From a checkpoint of a small transformer trained on Wikipedia: MLP 384 SwiGLU, 236M tokens.
MLP neurons of a small language model. Each row is named by its layer, matrix (gate and up: input weights) and neuron, and shows model dimensions 48-175. Each number is 500 + 40 x the weight over its row's rms, rounded and kept within 0 to 999. Numbers have three digits each. A neuron's up and down rows have the sign that makes its largest values positive.
After each neuron's rows, "fires in" lists the words (lower case) most often at its 100 highest values on Wikipedia text that the model never trained on. A number after a token or word is its count.

L9.gate211:471493514619519518512459547492451451580531478491517502555491518489501511540469514485515590517520468445524499496530490561558488518502536473472570519481519446506504547552463494528547492556519516585446546438497438433502481487466545487501420495509562508528490433470432488519474496396489484490492527533470486476538480575514529534418462538496531483469471466466490521567448492491590522474434
L9.up211:474454454511523513483503505453633520474528555468461449449468454553563531522486538465521413467537566491477490503511449535486435539471471473471562520540485523489471550419476514582429500460525530530474450541450534505513570479513496542532470495559471545573486490552509462518483542542505463573452553470454495532445496421478550520498469508498508520450520531533414447482527500497473496493418
fires in: "of" 93

L8.gate193:554493510468433504488518478566492428491491424460509570522539521469499489460454560520495522504509554500515503495423484509516521471515518437495464495477520519537450485500429483454483523508476472469546521498507509518405569500539548473412474481498484491467491408505547499484489541511418578446527429464504525469599555476501489510548497479500449529518456490523537549492499623559472478454514
L8.up193:438529438485545528453528572480477522482433544490475536494492533517480436553481493482467532477538518554455514550460520476505572548530428520540501485512482534463470492461453449608519523514480499506458512513485497515521460507456404567472542462558457464559543519556465534592457454542496510516479548568488544432450447550540537509475542562382533501521545467482466492438514526474527529504463
fires in: "local" 21, "known" 12, "other" 8, "indigenous" 5, "young" 5, "a" 5

L13.gate172:541485452458493534509436514492505566544521533464425526461533445584467538458401483530516497444548473476537502528486494502520511390494495550549505506453458484471483497546493521517542505561640447515479516507488449486494460500534469515472457472487545445431451467523539490488477528512470511507461467519516560570466515468470445481476453470553545464513489460503482477458510527502461545567542
L13.up172:525503503485512511559451499481500576519525503494455489437559426558422505520399464529462546514521474507516509546519507486532482445545483551551483513438477515496412484500504494566500482581590398529516498541476465523487481475464493511525501460514591460462487478512465452429504497557468523504441548452528497557512514455491414498488441481505521509515499449477495497489544482448479585532526
fires in: "a" 92

L7.gate221:476482487481514537472478431534526465535420514470530469498396476504464555556522498528454487563506424508549515522475497538503521434559514435557519437496434522496519484500544461522503517491464439455494413488437500530513484499502520476514486407487511593525520533488566514474471609462509438458485541451554455471535464563479550510431519457462508455515466509473504511480584522446535546524514
L7.up221:451520544568492467535484473486491467553484522495494532554578499483453480580452429457566454500500452472552548461500482460502497466504563451535471488505547511470537506398470484512549571434497502508528573506574525538529470498536476569407461472451506478473572504504489510546514517565469511518469463454541499530508485580503494490510526544535462514493432489471496455425487488453496531472540
fires in: "took" 15, "take" 10, "during" 10, "2nd" 9, "following" 7

L2.gate213:490535505401504519485472487523514515469480555467579459475506507454530536539484523449568497489642495510524465503491513492541444514471436469564589498457486538487524471500524550510477474507581519501490533463526540524464495554491535480488512525478434502536477544515388388490595549422521496454448496495436475465415498487503512497523500502542478538479490518455503572503546429525492555572502
L2.up213:440542463449516498470426461510517535468486569452538470522534457498472546479465496538485510505523531536520533538512471510464471510449472568522553524518520512470502521517513524471388463491600524488504569517452547489471531517494519521504477515406513494465461504512489410417510510495532414520521499478471474544474474519461542464418525493558488514422610477491499528432603491515491568472516
fires in: "first" 43, "another" 5, "a" 4

L8.gate94:502541461462501485459458541523587465536424494525479507452547506545425500487388504507509565503553483596494496506460518441492567458448460497537460494556505467469506510495570516519478488520418500491501544529483467481469533537524577524402459451536418570474486522502437392465506450551515471496448452435555523484529483511489523464493515514509553520518507479560492509479453492533434532574513
L8.up94:515586501527465531544530520511462482430406516556501507510480466502408536506484538516468493487541567475479505484482559457480564504536518541554490455501491551437553475516465450444485497559488439491468546541470459520523517510539486524543434506527539612505473503501479463561491552521471498432533506538427540449529571448509463457459503473471551492464514535531510539457491516568432501538589
fires in: "a" 76

L13.gate252:528503514462449491515385470469478543505557562488434500553589503544486542536440566511471504527503502542586454420509545486479537567493513514610527427494470433521534504554499462517493432528478512523543475455482482490460595457497500530463475461491536540526544475434533469473531520529491500481507610573542481510475481413430485510451481489539552467480512489515520462531545534482535527457519
L13.up252:454446496572533527471479532510519529518506499555435477471513439527435524507441395469487460484514547423518546464523662418475497541559509478554519498490498497498511610491524505512549506485443465531511528468480519455430470512484532569499553544534510447429558466432452538475501432500493504539523609479465477520471517520488453447512539541608534480482495527567524446533521523517471553561504
fires in: "the" 23, "a" 14, "their" 13, "his" 6, "on" 4

L8.gate312:523522466490525518486566533502488438561479424501483485499492501545539487501456503453511547536481442414571489486486495467543511539516489423441501474528442458517525568521428537517488534558475529493488492552497485494503520506483486502452510528462468504551448518493493427494569538528480465459617533536539530531492465484500494488542525450500498480487533486542567496487522501546527526476530
L8.up312:540517458521567494471533544497483440577458391535514529489456540517491460498433514491513499481512475441515453507494454512523528542579433473463555501534409494451485553446434584492480547544427527469508511527504507485545474547489463480461526541478506551506452472497479408511520515459449459431530565548483494530459454502471509453554542414499505476468540499529554497483464478502552521473559
fires in: "to" 72, "not" 8, "would" 7

L6.gate341:524535533498519461449464519482566510480445567489494462517542543519474553462466494480495506454466467526496524492433459598508447508557547405557564494558490531486533572540452476532522558528452533521548491540512456508498592485507526497522568497481497577560449499489520457569563441469450512436555503583498519515447412531587422469529412445474563480474466525543496539529477551560475560570454
L6.up341:483520431507538459483484515501536478478526607450557480493481528525521502510531537532467416460487534571455544494443434558464562504486526440498519588507537552436497546449489501527560539516421546488446552514470485507465511547490516499536523534477523576570450456483460468495457447490486531435538529495501487564475480546541513549547447500489523517462457584577476527524496523530476561568469
fires in: "would" 40, "will" 15, "could" 9, "did" 9, "nominated" 8, "does" 8

L12.gate269:451476448547454543534483508450461500498488537496482417564465492529524568528577499516421465532446499512535443543436531538493518531482419526567522577534576546451502501538535474508539552557458445452476520500525483526503492479477457473573463424515454549488525453436516548526563433520433501460498535465494502600522508494450557458443512437563544439484461488504465509569484494522539492522536
L12.up269:561474454467531401539554414461562475456520484489508492512466490563471508507456487434565509486570478506408496436473458467545476496547496494393424524454495507546552513522571542514486473543430529484535475514471573530446552494480518503435522526544555463515467469550486497503443479469503507520559499556482484511569472484485495542579469556456547415527532468453512540464526464516543551503506
fires in: "had" 48, "has" 27, "have" 10, "having" 5, "he" 4

L6.gate261:457507555522383390537527458464546450570458465522573509506524545516491506441508526470562490552480512469495485493476489562517519525502460472521478532469412559480537500566440443442507534556507535536517411481481528483495491522505528526541423444475472424461501453442484474524537435521436500439473583527449473559486457404533468523524493546456491479512427509514478484458528456548452536530506
L6.up261:554533458487461481579409461422461489478501564521473572507545477471560508471521529474538531511505507492446474525468438532491486481503513467527523515500461493525449506490559484466505503523570483468478461529537563528468596523498561516498427512419414499528523451501460574496525437464465570471455546573514509502498427458485539446463456501451524493573483503485547532561447570524448488479488
fires in: "and" 42, "or" 16, "battle" 4, "office" 4

L5.gate99:489506510566521508494444513517493426498574493469506567510513423494565534558486439445478572423540504452593545472495465511504490512498496554531519468503520395393502495517491455485543502487459541472527543463485470487535535444439478535556503535544527519489471402543445526457550422527483525468455485492535491537493446533518572445495434487519512444514475547563501525523519567531525446519462
L5.up99:533476487511535501465531507474564615452541573513535513570564515514453533497504494543553458452438561565537529507471509432440464505494427515519509471522421459584474463506510491456532516495506468512409621488404518508519538538473525517493484478472490475514519446484568457529524412463507526487493517429467503517539561497557496511500405529498485583534484518501521522471540470534481464509460
fires in: "best" 34, "of" 16, "on" 16, "in" 4

L7.gate383:505463486496456462545538446476448587547547466492457503558450613512457502532470485467494464498438555505402513458464466473546476511480483486536468576536527580463501452438515503490452526578424555513461515441463530404479462485471479544486522526528461432461573545477482533410510478436445523461447497465516493498517514533477505501514508529508484453531513450479439513509472548543516537508488
L7.up383:467495506466422463532562480449476586494537454590571566511461579462457553563541514466521428507480567466502524479450508478474520439491455497500427537463485563505525432461519507491436523566556548518456511456494478441520442488557508504549521480525466465453549465504458509468507440492506511469502470491515500493538518557474492503449500505498510491556531519529445501490481501546489477487522
fires in: "of" 33, "s" 23, "the" 20

L13.gate296:516452520508456496483513488450456502517560460574520530469491514454464518566518537496506550501445546542450588409533559528441545611440518474505532551510483537542476502476429519538496522430514487474500501506602546548534546549512501467532526503499436484504497455511494539494466490460547485445495505459453559550537515521524481597495520477499461529565528505528482543484522555537435480600474
L13.up296:501443453485453522438464496500493569476507489513541481502504513510470520431534498461435477515533446573528461473527537527500450482506484562503477491500505483501488573527480475502448503424526537521496510434519510489486488592547543506550456538477458508498521481542434435578465465427530496480548460495496530439536464555537521552589565496527520598496541566419588464543510554489528430485443
fires in: "a" 23, "former" 7, "professional" 6, "as" 6, "american" 4, "first" 4

L5.gate203:507524488494504490449504453498547485624459543503528402517398505497485513488518452496556418532527507495521479507599476506488464507495521429548509491525559617401557459470523542512488503545417500470487571534429517553499540518513477475536484503538450429489527514475589525523543480500487537505511395490483480524513421433469538455537480541477538527472512512490491533481441537499528477509486
L5.up203:473476503556526448553514453467523421611539535523533455470505506488486557524461501522515528505559576514467536487494464407498477522480474438490531539540480602476513476441497508423467543505563527437504528523516551589507479523479500554577461469456515500443519464554585503514516508492452514484457407479514505546564494443428495492502462553480439531480511535518533501502439443499477512505491
fires in: "had" 73, "used" 17, "took" 6

L5.gate66:513490597513550528458503546527517478445459534490453503439450498485473489494574476465478535460477491462476575537474459509481440557465536451487510497499542504442555452467444480490440538498552518453568510530562494485477492574503456516630495533546531468580563468495489484526552457509518498438510535496466494535502518489502451424546440488579439494529503521577477471426503454482485530547530
L5.up66:546501492560489515518546508491525440490470518503517471558494424551469525525468463460449414503527446438403503487467506483552509519525420468514514465537451436481506521480505526426431495513470589481511488474502459403534464465484416481505462521464493511515499576495510532548509465474533514513556455525424554523563465482473449510529475533508443532559560496576554500489490492480539513562576
fires in: "would" 40, "to" 38, "will" 5

L11.gate260:521515487556394467430496504430475532559493381480467558539494568550550532545552448459475547498492504478540543483433571437523519514500506551452461471525465523566511517463501477495531531508455547454512467512469559452461542416518502504501500486487474486522532527486481553468442493492521592482461484520581441475574478531521534542565548499498518505488550551471432554502506461500512488521448
L11.up260:601486456524478510408566494461484558472454484475506505485496541448476515556484492514506505491477575466518494517456514430406512466535489547545534543468556433507519471567513475467608558429440554504489480515468497445508470519547537495522468580562421420536534398504521527394478456467474496518492510434444544481468491515518486544426539516499504513500394557503507502443494548499493514486472
fires in: "of" 38, "the" 12, "that" 6, "called" 5, "using" 4

L6.gate276:502476555533483419580527511527542460535497509458475496507516533503586454494518534507524597491496525433475487546497510554464584472492482536533560548461492478466475547587451562490480510498558498440484533442533490509547479525563472479481556562501435412484494490469530512488477486431408516557475503479471499501488533488502578504477505507545498445563507498495487515481472458577534535523561
L6.up276:522511482523561514497586500447532534504596575481463586554509458558593535515466468511522532507489546524426498498507450516460500515489526457497580555488479464499464511544480511490471484523465494462475543544491505505444463528485499490550533478488549459534498435548524485458473545441484536568516485535467462539448478498483486559406498502418414486533540502561493502482424428533466543493517
fires in: "and" 37, "including" 13, "with" 13, "by" 6, "of" 6, "includes" 5

L13.gate349:548472581518398463462511479454398517487492460533529479510495545509532482533477532443482401470473498499527500518463472471435550520566584508493512479490470452494577486481507478494459492508575539551588488572506583457483490493571480471530459482509510523484508513501546433488475452485547526536506535454497507449501514595517521454454512548447594465489525480432461511452430557514453531497512
L13.up349:482525509511500587502570487429546457576556473506495519481515528519581507465447462476420462523583591466485572479490502562467502566501527473563507474524479475527478586508425430466482515480472551503534507473428556460588485477540552465536536406524493514489515462458491554447440440498501447504501481487505525473451526538508587435513561484448507480478543449571453535464484567532531539537517
fires in: "of" 36, "by" 17, "the" 16, "as" 11, "with" 8, "from" 4

L6.gate99:455485448504480469538503575492551500539500497485474488542468507506457528523465562548435502499539560488503565454493494463476529514442504495477507523570527531523476549500502518478481488557438422504494443533507484471498550448493548558455485569509482535464456552521480458535530443484523441519500451454495534550491530436606496532512531489472447529511540484491499418549504442486504493536535
L6.up99:475496528453489473546462540482521479468429513486457585499504515485466554558415497503453510550536548566566439494466544512446439481527512571493505494570523539499426478501459476470431536569510541509533452529487448490527491504508484532505483461521491504474509538548452514570495525505532464510503574469575518466478534524481485491481487463539536577582499551515508513464529414541497589544453
fires in: "a" 83

L11.gate87:533541544536520520473496504475472486432500502471507522522531490505426529519443538548456534434500478559524448489522515478497511483488460506511424505486417520487518519538526420528457447552516438498491541484522582510513449484629487451457473430490456533493543525576575420439528436566461489473466549418482451482436545556481554519523493463475523451495456513516536530614519432543484522526538
L11.up87:548488522491517396460531516499544471447530504485529435473498532506538557479518575538596458510544444532514467447491532442498450538519527561499491522459513564527553535533557534516420550530493518520493550567497530554485477511429505562474503467594494526491446492468527457475421524451470517490561466489520532479508540524460433480544567578509519500505460462515471504449486443511443503511587
fires in: "a" 80